Weights of a small transformer language model.
Size: 14 layers, 16 heads of 32 (8 for keys and values), MLP 512 SwiGLU, vocabulary 2048, 12.1M parameters.
Architecture: RMSNorm before each block, no biases in attention or MLP, untied embeddings.
Training: a variant of Adam for these matrices, 295M tokens, 9006 steps.
MLP neurons of a small language model. Each row is named by its layer, matrix (gate and up: input weights) and neuron, and shows model dimensions 32-223. Each number is 128 + 24 x the weight over its row's rms, rounded and kept within 0 to 255. Numbers have three digits each. A neuron's up and down rows have the sign that makes its largest values positive.
After each neuron's rows, "fires on" lists the tokens most often at its 100 highest values on Wikipedia text that the model never trained on.

L8.gate202:100159139113134124118133105112150098140108125130136161136103133104121116104082145091161117169164123107119126106139164090082081130162156126128180125153130154120111159125090108111118104161139167083092142145104165110139150126099111164087132101139159125129110118150153129118069181157111132114146112138109149144161083111117141128092119098082121147134150126151139131080096118098086117089178126076153145149121157123160133094121138150154125126139116125119121125083120174126094069160115107164172147154134159108087135122138097141115107125123150109095098144121083142124081101149107125140
L8.up202:125113161131170147096116134154174094159121110160082147135135096142158131163157114166101171178130205102116129139128142155129106142146126133148136098159110137124153130137109171112111112113136108118132144156139139171132113177141114141165141114141104141126153074102126135139153151140168118092159137130091134157120139127138146126142150114122102123095065140159087209106131113171080108116127143132095165121136115162111099108114124132126118159125143115140126150115145124194177094142118126132119135145100155144097135127106115127149132091161173136120138144150072127173141146129136137134
fires on: " f", " con", " prom", " ar"

L6.gate280:142112136136123109121146075158154156105063201138178161143131152199103100105145141132096107151159162130140100137130146147130127133145106082100170126113107173121147125127130103108094107151132118116132139155126146120140143127140101110135140110114144118172143077142130126097089110114108141084119110146137127116125124106136127145137122157126125104148155126134055094137139130157096107142133163118145109167159121096148118182103152130126114166109132117133117137155158118134134110120141135169110115119139134101100148136100120109155105136137088126119138159111123121069104130117115162105
L6.up280:144109131179123176127168094163189166127130170134133136164118159166096133104127145126096106115143147159133147106128130145182140160151106117142126108146100161101111116096140126112107116146135158122137122124126144155127135110117164134110136119108145145164117090139138106099070096089107144085107130154124150137147132135152139097142143164131110114125129165085059092146117128173110154129129143063178128171126149118132095158126152121118143125104099109139142138152141118105102108160137145154105139142173104112139116133110094108160083168116114141077123160102126185084126136110127141107
fires on: "ternational", " |", " New", "ington", ":", ";"

L10.gate230:128118177112090146111147094114101106177107120117140153125121088148130158121137112106120148176079121155125130128105108139115121102107087137099124159113135158108154183180148137122107127084119093102125123155156118129130105095105144145150141120115117159110124120111131142177135127145124124105076108088162087131147102157146128125128113133152116116167126105155110147119198146145097140173125113148093132146110071085124164133126151164139113105138140135170151106169117130155104103102173114117128146092155136149156120142113124100134160175118130104145132145106148114127121095109123157114
L10.up230:147092152120143139162146096138121100184106088144118123134101126137129182124144136105172122124084134168132131155083103107128149074132104142169145145169112113136125148139154140145151120102108117180109145089105161168139136105148142171155136171137126190119132094129099126119111113130140153142097113105094075111127121160153133117094135100133124152151111127153130105125119123147145127139114126153110131142097113122122168131130100167129129117122150137137145125112117132110103130114129150126130107150186096166145127158137114114131125129108083102091138107125071177202079150122134138081
fires on: " ", "9", "1", "0", "\n", "2"

L3.gate185:113124063120119136135142129176122162144069157123134101128185110113161106125170111119110165125151144118140093121108154172096144129127123117121112124082154075165156089112129154123154121095096121142136152151154147163167143153153104156129130091122119120122117145130095139126126123124110186162155089124105120156095120148149105125150161186162108127137136118093093121125153133131157133121096127127108145131154131142121125145138107097117136115100181109107129153147131127116113134148173129103099127117156178122109105128158089126164135138106122138111121135114154130149161109109160122120
L3.up185:121155111152095146137163118109139175155116159135150079115148115131158115117166120129116124113095112123130133101093147155096141164120126136137139137103150095170083062124129107172142120118077130123144155142130152112160126118142177161112094120128138104132130131116170139138171136105120169139139146123121162143120127151144119132173139195171119128158137129114129119097171142096170100115109115131129103090133129096128144158144172088135161115108177097114136146144133125101131120170151137119116121101126122114120129145124108157144120083136128125126068168102142115119204100115136170141
fires on: "1", " at", "-", " from", " ", "."

L8.gate151:137113122148097162129146132145118154161157094139124118136149089132092174137124113118128136144144098154145124092134136103129137135150104089102150132147125114115108129112137126126093134159143103142177156105149107105074146112167119105100151162121095099153123113126149136103137112108140145093085066120126105126152122130150126170103101149157089121142120105142082140137168147161114153110104149187117144108106106124095138086159128137116159127124105117169136114167179139125138158097161161138146116142076092143111122119095124127115090082110153135108116105145110142153148121148129128120
L8.up151:122104143146117140078152145139153134098122111177124126129134096162071137170123100100136151161163128144145141102120145135137140143160151123123127113116151071141161137131142122142106110153126077127152153108139112147106114143183127098115131164119071106172138096118172108118154140133111131106109115139114125110171115077133115136152117138158105088060122086149082098108153122159083117165116106159118119115130145129132157140130096111109109139128104135142146097134148085126180126054139158165152123129076131128102160140067120133097145106106114154126106100160114132126138159146113109128
fires on: "9", "6", "8", ",", "4", "7"

L8.gate103:113137156131164122130105104100172147106143085149132109150141132145118163152156119175133141137127155133153144174136109154125157141133143084151122133146147116135146096170148151138123105108185119144116104102090143133115132138101110104148184179135135149149184141160107136141124116094125110101163131125148147106105142104160136190127114134125124146093120145123127071169156135137138084149076138131139158168098154157109094114171093124116124125140116136177127149111104119114144099099106141149136106172138141130121109082127123121154130105115091119135157120114147144130178151162104141170
L8.up103:128112135155128137155106113075137124136133085148116130155143142126116158146172132136115156159127136141140134134113111149144130155123162110121143134136158117133106077132139141153116158098159142130118133125131126136131159121109114149081151139154133149104154166143126101169137122096144138108137131136181159108083147125157143157159161147084111146158102158111119080156121144150162063144107127148135145163098175141084047140163144145102102120119096142156137134085132152151128063125079116135109107184147097086148100099097092099150146089107114111138135140107156112115176161156108139152
fires on: " ", "ent", " b", "0", "–"

L6.gate510:139132109131145130100073129113158155122147125085109117133186097125163128134072136133124132124144123135162169134142121128102145102136117127094119151115158104094167106133126136122157142094143108099176133117106117086106141131060095088126136136158111129141139098166135156119179126141127120137117131130125135122092074131127152192151126121117129116086102147137110109142127127095164126133125128133065120126116105124080123141112129137165130159115147149185144156136126089065141164140103160080127118104138118098137125129112113158072110147090105134147116116139143117124111152136113151120
L6.up510:095166120110106145114115101132136171123151139083123159104121087145126150137088125143140080148153130139133124136129106076133147110145124101056162133096145117113133159169112112092087127143112089111154147135109142079147164124115151125173137140135108143172156127142134122110122109120127103141141126150117136107144102103088113170121125108135176118093126151129111124098152144134160075145117163126101115143116108158105105089073152168157147167123171122153162159139135187125138138096129118139128115117084117139136144119111119119104097149141126153156112089140127121118145136123127146145
fires on: " (", " "

L6.gate437:106119067115097141148109126117141160150125185122142111153205129134142157122154151108094121082148140145166119122102076148088149128109096098104137145149168123150096080119121139147123093108124121132136171111160126136145105131099128137108076125134157105147130115126157123114190141109138150158146149151130098161138139157132117143148130162172102110115079119134132144136145150142151075147089127114135140120156127112120116120144167123104119119138155093141133132173122130126091165138153113125091129134132149107124175122099141154146150104152112116181140116103169119131121139128139148125
L6.up437:168113086183126168191135091118108181123090162147118116108114122095099125130104137132084130103117122140131149122138147143109141098137101127121135116131139145118132149152124172171139118122095096148185144115111128160103126090115104134116109144139173114123092118102137123072155094144158164128158098092128159130112162104141100147163107150140151122114107174123185143133151109158105166131112110105115138130156105117143145166118131129135155103115141167147134114127132150141167130139161105103136157170109124124141144183115114179083092148095154138168148153136145139166156131124132093116
fires on: " ", "4", "1", " Park", "5", "ed"

L4.gate200:132089107142115120109133149127112137119112122138122142129146132072091144106084094134114165108143107110140121126156109129117155122149132131073124109137168138111176149137125139173133119114128106165162122124134105143116114133123133119156151100134143119156142116127137090115116182145125115125109131108125105135176106122124161131144068121132117194111122135130113144155130192134129131124154122132127147151132113140127146164167103132123146162085121129124134136149165110110127112106176122116105066181085113170094103127071133128132111119124117160123133153128114140135099143115122123113
L4.up200:082107156130083129134147161117125115123129149131123165133119137124048108071079130107133135116148115138130154112142126110128121149115142191160150141158125143150153128140119153195094156143127117113132163115146117154104162127128093121095150122116142118102134140111149099127113148117102133113131103146121128143144130148136207098139103125176099120103139115133121089113129145143153119130196088104151141121136143139156135163133135096117192140079133107141115128145140103080114103112171112113115118110093116139127181153157118160130118117131127169102147151145126138132134129100100144148
fires on: "ane", "7", "8", " Air", " open", " on"

L4.gate131:118104095128169117113099149130104154148121158132152128150145114108162145165115120132131142155099154098176158153143144151120137135142104089144139109116094132150177143131085130121130137093119117153144111109144122127157150163138139105131116115123133113185125127135118155107081115107103142135156133134062128144119096109128129123190120144140131121132129132117135079115136102177129138122110140111108170175132075149133121134149107126106121132153140132093134140154154103131084141110154125128130114118139156142141185067129109140131118108121101206113138183121135159155093120109147110114
L4.up131:111098148144159115108117149152156138128140179116130190139123123109093111124130121115109152106119094151123158123138139163141131135161107156136119080144166101127104129147111100136104172150136120128123130098142123120110105150172125139167108152137141102180139126140170123097105135162123092110150104147134128128141145127063189096124128137110146144135091118154159107124104153083120114121092115150117131142125114126130158140143100141114139129142133136105098126170103109144141101091136118108101139126122126139094130079102133121154133143123082170135139115136071111168059156053130083122
fires on: "hip", " rel", " |", " of", "ury", "),"

L6.gate300:147122151142140099073162100143117126123128168136222133112119100143130138119113107146095110125072127165081111137101112137091144099138106086133132144106119129105164132121104127129082099131145074123119136107122117106107119100131106112132103113149111125168145128141087155127125119105121129102162118152134145126130122121140132153129095171134092127139077128156125119116126109100100107149122141140148137167165101112142121131104150124115121145117146170135112175124146114121195143131155130175143148126145136170137120096125137101117133136136094143139095120127126116046095106135080146147
L6.up300:167107123132136120126174109156121120118132160145133108155113113125111138096103144149113141114070090181073115092079104166129149130136072115144144147118124105084117145095092124127102121132141129111149112108135093099091130110142103147103113130099118162170111142172105142141101111087139139144158137161112154138133132162169122095146107181164075129106057162131103104131113132113134103140112116127141123166164124118131109088133148124099126103110106137124109167114139090104200137180162138154101127120157110138175105131117119099123110118142110126143103137103133125128090137109114164109
fires on: " |", ",", ")", ";", "]"

L8.gate504:143109098161158143094141067142141108095125136106087127166167098149099109150125096154147114152125121135139148153128147164142130147192159138148114107149135152115134133157148130099108104102145166130140110119098099068132147178134108127136178148129149172135165129140107130128165090091156130158167104098140143120080060115146162156129136144125109137121124121138124136125103120134126131133137126152111158170123126139102159170159071136137178126131142112130164120101134123097127156105130097101108125152132107143112134148161097096118133164117131101110137134126137161092115164137126124140
L8.up504:116110103143152146142111128125105168111165114112136152123126084131138136176110118159101090125107147126100129147156117144120150108144138120123147173121121071132136113153123130140124147105138155106185141112093129095084126226104119094120175146153113156123131118088128130106124111129122128112145130125142115100096127124149121112142099147146101098115098123156112159136149090142128165182123109147140132095144103152105108120137102140120142127107158116189138115128125090136160111144107108133147082176067126115126140106112160141138123113084135159137166120103154091136132158122110109174
fires on: " |", " ", "5"

L3.gate450:123133141136029128125133122122126142118138121021133147061131120125120110129140138056130135115127129127136161122138128136118111127107126131127132104140127139130128116133127126097127115147137135122118138123124124127126131133147113128116121142185150130124129112130145164097110132113119127137124147092171144125153143133129042066134127125100121126139122133127096132133090054087131127136142136089122132126142107139118139125129140124111127128120140135117124114134123117136128141127121112132118127132123127131137136132133126139038107125132168144122144123134119142122136136113136131132
L3.up450:127138112149171113131131127129153126151138133169120125082130130111122155125117123132125130145121118131124141125112122136089056140133138156130124054121124073123098121130165132148133127200142134125127135118135123144157128168113128115139076127052149113124113151128143122127157124125127134130133132153097136107135131137153215167127136114137126137132147127118037129105145210114140071123116154100125137109135130177084119157127130121172130121138114123132135130118151137129121125139112050119101122160138120124122088128130110106190132128138107129123144129109150074151095132104116142133
fires on: "ions", "1", "9", "air"

L8.gate87:110128158169125143130128097152091130101141074162072116138111137137124181129111140117149131151159135113148104095109114128121089043161126144099133151154128111129176135116133114114130120103147130092147105143135134121125125084114099135091132135144105104186087112114124141140110148135109138144138127090166150131114114124160126091085084150133093130184112095102134194110141083106092105117115078109110140152110132122136137148113090143111102124138160131166171125172121148144141114094167113122140129169133130127122148068100160107114112142126150089129118151098117153119138147118113160193
L8.up87:142127124121114140125096098161161095132132139090138132146138102093142151154101144110128126148149107112134121135149165107141147118177076090053178139149151125137167137146103075087146137094113105151151145104127136144140100160103128122113140088157155180166105172141096155144091133126126136121134134122080122129188143129085099135127091130143129158150077129159150103127134099150131131071131129116092151136090112145132128136129138126101086137114126167168132135110154139159110162157073117165127125123090103141109090134099162148116059114133131089075134141099096148139121099124134109121
fires on: "w", "1", "g", "0", "|"

L8.gate468:145123110139150126125123103135108116107159121092121099132144114149120093135122102165089114135124143122122141137095113155093144118112141144124109113123130119118133108150111144165128135067148104160140124113117157080153111140143113134121132131146140116095176136143115127146166110104121077144119104126178091089142111153101141165129090125121147116105080155101147122099078088110143101153147115102121117097159129119125133127158098110120122184152144171110112140152130136137189143132114150115151127130116153137167103150155145097139137097195151108182162130138176140089118173112114139178
L8.up468:140111144144125101114193108114125111137155118133122131123124110121119139116123132154120105152094152142095121124133136094087112145097114121130134124125152142132144120119094142093119150131134122101111126081142133099128128139148119152109099128138104125116127087114111115140148140122115130133132160134113089120160152153135083111116137160072150116125093160135121088091090119144171098131143086080197138125133156116091094102122192143132101124130110167113107176108139122125158122146064156152109143108102137122180106114144143100113101094199154147135125110153127128087115161088155106133
fires on: "\n", ",", " ", " and", ")", ".\""

L8.gate66:134102148126144109073130106153137137133127144150127088146133113173138122113141107155093104150140103143143133118120137135137132167147079099145085114089144113102170138129187156133118131143141109141109092101115118081156101131135134092157106131130165113145141133128120136143183142111123112119124129102162158098074098129129086147131102147148118120154140141197089145160099139138150168133147158105084136120132132121137113116157121156137145131142133182133157139138092113127118078111099192131142116115148124127135105163168150100142154109144124118128187142128123098130130162116150154117
L8.up66:147156095115180131143115130132118117163139091072120095153151098163162156149127145094083104104103109148086163109109092156064156136160127086148095136095115098108142127153113133117146125139117151150126151085097135094110096133112130139146100144146158103161154166128140150122138135113168134159142140145139140123113120113185125148130072115104136118149105131151161123134131130105189131121131128156113179114162117123119141109157095161118121118117137129140156167118128132110104118146112168109101120209132068186136140132133137135149144118149112116138147103143137112127135126126133098141
fires on: " to", " I", " |", " sp", "==", " E"

L7.gate219:149142097090151120087133108163087152077114128115163114145155080142098121133117123131133093124126101140094146142094100117120149127109115116112121094080110177140150119154135126114066148095148128103131126151119130084137106119124089128122141099162096129112145121108062141142115151134111092104130139140115108143131115121118115132116123112106188102086100136142134103119110095138125120123119099126185180157159099108143110106135173109130125120150145196140109130127157150122156136130119137135162184099146132136147112073137103119130112124174103128139117123129143143081111142095118128111
L7.up219:176134114095141130111147110152116151076114132114100130124125067112110133111122153155155118084126083124093129097097100119088161162121124140093108091094135156102091126119098147092107145116125130095136133137141096091150090112132090143100134126148105141122134086147089122121142153122118120119106136140104086121158127146108087105106115113128189115135129186137121082137085086132157096112117090116150155128159105107162118099114171125153131106135118142130113162111134114120126138152128161129143148110142109140157107110135108106124115123159137128161159108109145135134105180075148150109
fires on: ".", "\n", ",", " |", " "

L10.gate405:155094128144122134116108182101104086124111114163097142088128111097103098113105102118154149100165164110129094103118096178119117160127126114093156176128128150114155123125081091132147105139116148155155131132112095101128113141127104102110135171103129109135154124144148149115094123131150157168125162117085179125140151122128141136113108129148125115116145126107116168112130120120148114144116100115133162144112148110174086137101088076123101143140116108141174126088124096093178127145139158149131144156160128141121156129120137162133124092130144147143143145111128126150036109165094132114
L10.up405:103123123115149125142096122152178112112129120121119117139148094139132148085157160161145144144143142137102114158130118111110095154124114153114155092136135105078118121130126140117140145122186124132097111159083142119088127147120096141140194148170153122187125127114170120116136103152134133091116122120137129127147132140102086135140139135139151133057091131123124120077134151153114107097099155107098139089106127180125104112135102227141146154143155121141166109105125121124125127103130136149116119112109118150118147113095135118107163134148113145128140137109111140098105093142126096116
fires on: "ac", "r", "-", "p", "er", "am"

L6.gate274:145118132090136123103142099155093121079116152107179151122143056124101126134100108157146112123110103163096110134099119140096139098123133107085142152097137159126136123150117147112074130127155096119143123158117133077153099123118089112162135118151145120126146152158118140113125111123136119079138143137117100131121103113102098163103107122132156107122090134139154070103125088148105096135126109121145160127155115118169102081103135141108134130122144161140109127115136137142195132133132168156128166114133124147140082092162122128111144102180138160181118082155153149087136167129106117140
L6.up274:157121134116151149121148100179128130115134127134124116115147097131150144106076140165108102111097090130084138103101138133096150133145111107130136129105139135101110124115107158112075151105119137120142122134136129091127088120136091135118134110126150150132135131174132117112145125099133138101125120156108131128167114132127106110097106154133164104140101179122127096121075103120120109153118094123123151131153112125139082090098144159108144090137159125150130140089144130117185129193127145153143143115127124143160080112140115124137140096186149179149144097113151176125146162132162159138
fires on: " the", ".", ",", "\n", ";", " |"

L10.gate123:121130147117141138125152116121127151127127146179113141101134125131145069115118104143115067192128125117119141142127101124119120116134133080133130148146089125178204104107144122128115137162133121156148134130086084132092140168101147096137169091131115135108168118179131117166131099117122113133168135122154149119140112120102137112112126085148096094154149125130159149142170115107134153124148131145130130094159106130104124147111090136106098127148174160163147104130121094113161108152118144115125106128144132169129133100091158151113101133156101147145151113129104148151094151146109125149
L10.up123:124162101178161140136102113147123127116136119124123127147123103150063136096116144156157102139114115154074149136198082133119107172129130127173144131115125128132140130133115154182124139151135129121105095124087125151125148138124154150123100114141151144126125105129114139143151129170116137137163146121126082107129184159109125102136135096143134146118128126126144147096143122127108113127149135131189114127134124130174119123118121156141136112130171140111141121094147177141103161141076138116169157107163150132122136118113138135129116136147077151150128135087113152112122096153103130129
fires on: "ar", "or", "er", "un", "p", "r"

L7.gate202:092174163147161125149150078139161086127149116128098118149110143118101116132115135142162142184147076134146141136140154115136113146193153149119168131167127134114105119166083100106123152137153133095120124164049106094110122136076107106119159144123174119128162146127133135141073127126157121099140100144140135130122144138127136140101110083103106139122138116129119133122108110091056131093155132092133171131116157125121142112130117131119116134126139125166142123077111130089132078161090114152109143145159136168114135137108120128112105116155135104135119097117083110147139151143125164161
L7.up202:113144111125119143133146116111159123104131095116111147130130108139151123156136144146132118106117099146128142122125117115168141173164113117093127152125117139103145074115150121086119156145189167139109138073123103146087148101111169126134118128110090117122111069209134092147139143110116114139136140148143109151133130136158161118162068140122106113104116123118134150133191157111152123133088136153112169090122136118100078093149145168162121097126171057162130129143106085118124133107120162137109114113151120144150124170104122099156110133109106118147103090134130118142142161158113119180
fires on: " |", " is", " b", ",", " ", "et"

L6.gate112:128084109140114128103166124168130152091108117161127121108194079123112133165144108126116138113145130085131108155126116149126145128142131107104114139142102138157162103159107141143090128093119113122177131112110135144113124135149083157094156095113123131118179123100093134155146139125125144143145110153112126137108137150150131121165141176173126128107104117143108135153155144126129140143079129180072104138165140117100075126125109086096118140103165057158168176136135106147123168131162136119147120159128178151127109101117147137138121093129117100127100115143136096136125109152129084118
L6.up112:124143107143123119095123092120151139130120092167125163152071131144173088104149171113112154148128126118121147147112164131139135138098125146141140130148133113131132118129117164122141151164127163106116118134191126171112120140133175139125099121119169129086109143103167103149175097128121144136124098087115105123147158136119144105116147128148105129113135082095135153148169151123130117100126096147161117098141115161089084132156131117133159140141125120120148094093141159120099083121094112125114137095099181063086141112134098106127146149136089142120149131128140096119130127086153134110
fires on: "\n", " ", " |", "-", "9"

L3.gate392:140109091136143197123107156152111187136144144178148140152148101130141195159109077112113165161131132114081121156072115134168121117124132096118108127091115117128141082131132150114140136154113090152144121122134117121171116138138103151100164113103134121148133111134113121124145157139138105133127133136152139162127118113123081125112127148158135139144098147150098123126132088102114162165136128112147135165140143151073105101139114138131136114105143149141151119133151121123135132118143149121209130147091116125116120134160132134150123125119109107162198144120137139094132131178121098118
L3.up392:123119083119098136124100098093124124143170137148108092129141137164087126074114131163124156131169150128118135122122126138168101110163124152095131159138123052110179110128132127104127130121089120115145086122127116154160131180115135105143180157146195120134120110113139118130156116139146115119139108129136110132098132134136133085154104096189123114100098109094127150143134132172127089142072121150129163102160095133086118118136082124120102150148121112148132132149168093116128104105066111090145096108081136104161128160101155138123128120114118111139110141120170121132143130088124114117
fires on: "-", "ces", " so", ").", "9"

L7.gate37:104137130129134145143147150128092169108086216167154119147136159152095128140171133107131154118133123124137071125151129142095148116114103124165059133118171131125138111120098142160113132131123161151125111153108184110124106110118132155135129120152153149111121145108176126150114160120111167147146092135123111152128114140170143134168146152131122125151144122107124151096138140144109110145116126133129147159145123137121132125162146095094158148131138108117137100146137101118092139131158103142099170183162164095107132164153099152140138110117093135129118146130122169144167139120109164119
L7.up37:131130127147120156141141132094108163119122134139091106153132116126104119121121099139147121095145146131088152139108104146164155132088125171143122060120180084136135127160161150143125107151112138130111124083095136157093122090081153096171128146103129122113066158088132108124107124135144142094137106119169130131104115088152156091155090118149111119165139135117145139085107126167100129135138117125095164142132141093180109157138108165136102118152114132147148117145095149104122099153162129083134118144146117117134157098107141135125138177119108191095156091089140125144121139074104159089
fires on: "1", "5", "ü", "6", " King", "ab"

L7.gate293:108082156103130162134147172156119144084122110135095202157112146130115163146119156079106124109130144104094133154151103126170137114105095153147171156147117100157121132157143173152142145172105096151148120094178104156133124113160130138150105116160089113123092122078101104127123126157126171122137117127089098161115113144106139096112126154164141160161136095152158118111157121139128113132137130196101157123119109177142134123098119126109148126099106138150132145123133123144110124100197095114114106103111113118082149143108111103110140152121134116143135101131125117133142140143131109150
L7.up293:125083126101087130138146139139115128157102150150138171157112117152070140166132122120112170124137146100089109127143129132135127130124106151126156128097174117125092108146091150150127120140097088139153177135142108154142123107163122155136133091135110100149100120137108110136109093123120154100131104139107094144135134107121165127121125181182112157160105085128140080124131157132169121130137106150117157083156123141185138148121111145073157130126152140121131138186147096108141155029190142105163105138113134109097133153150109122114125139145142133156105103113124140092127127141109139135
fires on: " b", " he", "2", "ted"

L7.gate72:113156113125159125113137142107066105097110176113148104114150146157102125166137093124170133186143143127128128110118124190129113119149148160104122159122137116093140144102151148144126161157116096078106129138099160137124121177163086140113111106109175069097143163137126174107141143097121122123131155157159085138067104172130127131059081144128106129166102108157111167101116136122152149100117141117159128111101143095161130144102138117140149171132110112135175145132121156160130123090096077092113179128134163129128105157190136162085111142111147126121126137088094094113126130119134137120
L7.up72:153154149167143167130138164152087089116121174081093097136129169174123126119113113122160140154136148099115138074109103160118098165158109157127091141142131114101113123060112132142134156112106095074108131115133142118125152115123121130126133145118142083093158161144145157109145119088108133118125145113166086122109099133162121088100110151134134112112102137151109173096081117142152163122131137094126140065087185088126119156136135163152120114134105131149140134123102162147123109141127110129103159148130110096160085169147135163110098145112164094077152144085110126149143116123153165124
fires on: " Man", " Geor", "ames", "ost", "A"

L10.gate9:135106091109090137134114108123116123091142149178137156150102106127167122104073134137111153130130103120137091163150160156173127120134146102124132119137102121111162176144126110103057091145129122130142153127114156134106118080142097112150103147148142124167123117143141112079142135083130137123182105110104138109102146119092146108148139103111160140112142139112108134131141099117105125093099140125139125155128150140161145137078113121133117097144120100105123122103114098182113144127127125129175123132163180124075138101139104128143093124146163125131156126132072110128101104119124093158
L10.up9:136102162086141099120150115143120122133100120111129167137116151118114111119147145168083143105158134157139155136137121123059134108144097148115117083132140127088149101167147157113085100079118110163095110160144114150122111131114117152116156118120100177185126131115133168146116078133123184158152147115140091150131105095101108148140134120137127124113133160164118101134105096102121089108151124122144109081125112137153169105117089156127176138114127129130155146155116092152114163074135173137184110162086136139111133104133139147099100083097138146171153159095140120135104134146103108096
fires on: "u", "ac", "t", "p", "or", "at"

L3.gate380:131122161129074123140153101126099130072126127148118166165131125152110141112128103144141124077098122140113130120148102127148096114089092132124153139092135140149118125135163144152093110133120114118140127127098128120136125102152075121144152124136126132156115099121115145143136154146125127148157092129096115126113148124100158070106139128180131121088129133191121121092136113076141117160112128177135144114096111057065124123107170125156161131089142110110130110096101147127142145116126121117179139112138135159118156115111138125152119133106097128147148130088153071135097147121130115120
L3.up380:118103139115163144072118108138144117117115109131100165167123141125157098118124110121141143099154146137123132145138138119163155105154128126112142118182128163114138171118198133156093095130154137149136128126131123115155118102171116116117200121086141150114155064133140099084151133146136139112109111113132110137111151108038148136129098127117114138152149130133144108102082149143136092137128170171129137132049134134090165117130092123177131130151137093096155138111086139121137124097164144124108118115112138121079109125114154126096125134118126131128098126085133143168139135102129131109
fires on: "8", "1", "9", "ince"

L8.gate257:121109090134118144153089101149121151123110190145108128148133131107122148128115111099107119163131095087107121169115139155173171087108104117090126137119171107131148088140141147145138160122090100107148150141135095143167086142105083134116129101150145078085137097148124099129192166121120127137156130164105133159062127128149087146124089134138134164168085107132108115142172122108150130130110109114118139124167147128100117134122133112116107131128165071157158125105103141146142138123152162076173129120135139138074114138140147128145138116136131128147117155146115148131160157097127131143
L8.up257:128100148152049159141127138114117121108122163143126086115099168133122176153115120110109192138140126130102165161177133122177150108078156154144120126106136158128112077138179127154142121147100130143112113123128106127111093111130092139126118082112125118058144141103112131051140140127113119123155141129136112141108164169157159148110137138137140122153112120151127139071135151129132167100132116101125113106125116166109113136139157118165120091133155135114131098135134171165141126140124171108156100106121139094106134071152113152152143150131136115129120118136157119094151143145109132090
fires on: " ch", "arn", "fess", " back", " direct", "rit"

L8.gate496:111135152168154135129104122122136133145114144133154087121140104154062153126092120142112160113118112100112162102104107158122154112105156128066130153154113105140137108150144131096125144110159130139135139170113146115172132109112149140148100139119119112106146129156079163143127091127160096147141096120171109126130160118149113167108123132159133124157102088129176109120117101116149090131133133137124111116171092076125144097158168072101123120144146156159120139125148111132151093120121119099115116100154143127136138141128127090108132080157163138182079163122178123112151171087162122133
L8.up496:127117066150148147132066127081091123156112134116140105137142119136103160124113107166143172182124123098164140139073136142135145115110154120067150126176135100138127107159137156090164097154151097139132126153135123183146150121096128136139115151105109145134177168125086143122120081107114111165140133077147159129123147109158115137118103098137154098157099086118158085087123127127142167140117143119133092147114106115144143124152131087117110126129153127134104125112135147140128105106147124042117139137143138112163148114123139133113125135141148151164109131118142131123125132137156100097
fires on: "-", " L", " ", " P", " K", " D"

L8.gate391:126112167108169146096126164118126145123165136132129182133141108116140157151129101125107097116140127159116104097148133100151133064169080098099139146139131146125139177129152119132114119155094084133158143118175113158115117129174127111112126133182115132165152091095123119110125119120125169137159101164106111144159111101059145135140122143123152131137153105153107123147152167132125128151120120168118146122127099145133118082070101116135114139130154147157122154094150174128152174071136139175127112121082099147114131129123165163150104157130117167113147145128127117145093118114129052127
L8.up391:136105084179123127129128136140175152068136110119121125112180124121112120154121136137142126157137119111172105116130138074114119068123129116154094137133132132136131113086129136132110114100128133136137141126150126137167115132108106116122104109130127123110132142137135154145146111133139166100139101135193120127143103122121134127134119120108156143132115122166060101151140113175151153119149168145102099151104122121116174155160100100157128096114136093157126146108181187145093131103136155093087093141102119096151122169100159096098122141112101083119108140131115135141129128112116098203
fires on: "2", "9", "7", "8", "3", "1"

L8.gate192:137132117153088142114113147119115143084145116126115096136135127157142151127164105143140141102138070146115120163122107177161132127085106144148136113138099108133123088086095077109138146103141128158163141142059119143130150129145122142130137154134167138142099133119134115127121125121144153131110110155157139161100127132152161135103138124153116085140100126123131136115148099103100114111111152151149185115144115105100137138120112156133154157129127089182142134156107110128102121131126131105104122194174130124091115097087157142128116138115177103177116151078179086145167128100128155121
L8.up192:131151096110089071122156086156147104106165115120099137179112127133150161129109103083134111119086148158124149165137176122115096110162122123124147118145130125125124141132132091119128162120120140128153081129143109140152095162106142121143156163138141160198093142112102142090162176122177133067172155079135142096106154107121159139124120091107113147135111119154136102102147129135122126113133122117136088157139114160105078106116080131127079131126132107138117137117162119174117147139112071130115104080109109163085153107135166138132112149130133133142103131162138152148101138125134143137
fires on: " |", "|", " –", "1"